From a checkpoint of a small transformer trained on Wikipedia: 10 layers, learned positions.
MLP neurons of a small language model. Each row is named by its layer, matrix (down: output weights) and neuron, and shows model dimensions 256-447. Each number is 500 + 50 x the weight over its row's rms, rounded and kept within 0 to 999. Numbers have three digits each.
After each neuron's rows, "raises" lists the tokens whose logits its output raises most directly, leaving later layers aside.

L5.down163:430476455506489518572457547539517468457455401482510484414554601534545499524473507420497453506418513434419627539499658528456545615547537645514457463452425372445413467474495475519508490512476500405506383558656510577625523567530524524530539481554538468489440524454478446523534604532516497472499524471565493411471525530495510502538535435581465483498480509565466442420434480441564520499497373470462523523567503541551571574495547588517542463536459510475468592503457559461423556454515476485471528500497571559513553459483541411570578449566458549520420440523507494537456451571536523545
raises: "sh", "bre", "son", "ux", "sen"

L5.down763:560509472583539380489515495496623538467595507452514461463525468538572469481530485486423508537467470462530538505440530495437473539524400565519507526468526542408523438520436499570497474504480506466581446469540442467515589478460435495451517494478534493444587418559492466511536439463443561449531492479474544499509541508539469538529523521528498451592517472533484430586457518463393550493416496567602493634481508491475524540441528536455511579492412422551535534529520467498540462415503455560536432547605561465562506531550504461487508496454545434488528576482457443531388550536480494483
raises: " download", " singles", " album", " release", " rock"

L5.down1184:452546524520453490534591491505531509530561414413463533465486450490545444437538579528556518469500503511503532562502506452651597437486601539558546476520518459464467542455466531500505596444503564518572600568406462387545460559500454503518531403537491418454510448537522514494475512522505503547451522524409449500541438522517555435564471596505429529514481440587465599489604514412315511518488517384499574499507478534524553508412536453540449537407418522458565597469510506492604483511519507471511454513456489545469532476543470370516520608507564504497492506394576458488598477458513531471
raises: "'", "',", "’", " Seat", "”"

L5.down409:498537472554530441593596550505533615452537533454508514434464412480526441503478474501483519443534534550482495460448587524504478542468538535429527552519494323420518590576464514476503529484457506464488548452476548469556470550521572464526498434480458515432509395557453468472362434457530562598509513522484457448538500464568587463401479497542527492488577434467525448590440587448537588516583533486541413527603515432525366548534506433473497448520440444585506508517615457496496518459479504440553507493489532556547558471578435515415478473414367456482523550478445500470469596426530545555
raises: "aki", "ori", "ats", "uki", "ashi"

L5.down246:548413524430439485537526464454561503525438492530448466553503373554437456530541404567532521552541496493563452468533574481482567470427513541420484499505478484516485477428482501548440638489516529507513542576529450507531556460454533557472501512425479414494500394503530643488482547473481511475503376620478538553499471485446453531497495543476473462480490357587556521490471548490454593481509455537525534530566518594488492542500568453450500489484474529550506473480469537459466539450516488468431388492475499493567489444561461650468560577463462504533487506363477459480414454477414453545
raises: " to", " onto", " into", " towards", " To"

L3.down115:466524403469467513535533510468376535511587508427468479492485494454471539546525591435551393451540460614374507495536452485443436624529578555532483462438485511573435456527506475589539537497518513516442448528465540469369501515485521503447517546559572549406506486551483406410440514489532575523517563458496554485509514545440524497496459514535499532471518417500453500524484421511529603368583455614452567453531434460518550549544619453599563510515473503635530497495503495525500448498555554515505488624563526506519494393593557441546504452443488589501483578450417458507454538569636348498
raises: "m", "ms", "ming", "ma", "is"

L5.down47:572495525614469454429508512441472588519499501478529535524414516470500459462574456566547395441508443508475541459586523513501447445477536458531532499496558500430576379510468481501460550504479455448524469540472483427539518510549524524549528556512557520479489501421559609570427461546405550435585491494488580399538499560479408469483496452468534508539552519499477503446466513517512508481534483494411458385490457616508502354538468494484442527556472455585461437531541524553558490581502383498435508493513501446512506426482468469472574462504492547512506515503535422552502489602408486499
raises: " seasons", " months", " period", " season", " 1990"

L3.down1623:488499542502599459369629394525454489383433505506467467537570438569484526556471405559552470385479451437470433444504508478511492482608502537430391514502451457447546478539520522510567459469425488475427504543490571489564497557416487553584554549509508490530556550551457556411492561516511593536491563537403490484529523545462575544429533485511516446446538491503527552501524577584428504490431520513470423584562454501544414595482482527510534463464545526532585529590559511455489487461524556565404461462476471535484458522465456736505608547466543534500491444463495516554494516505442528490
raises: " critic", " Magazine", " review", " critics", " Times"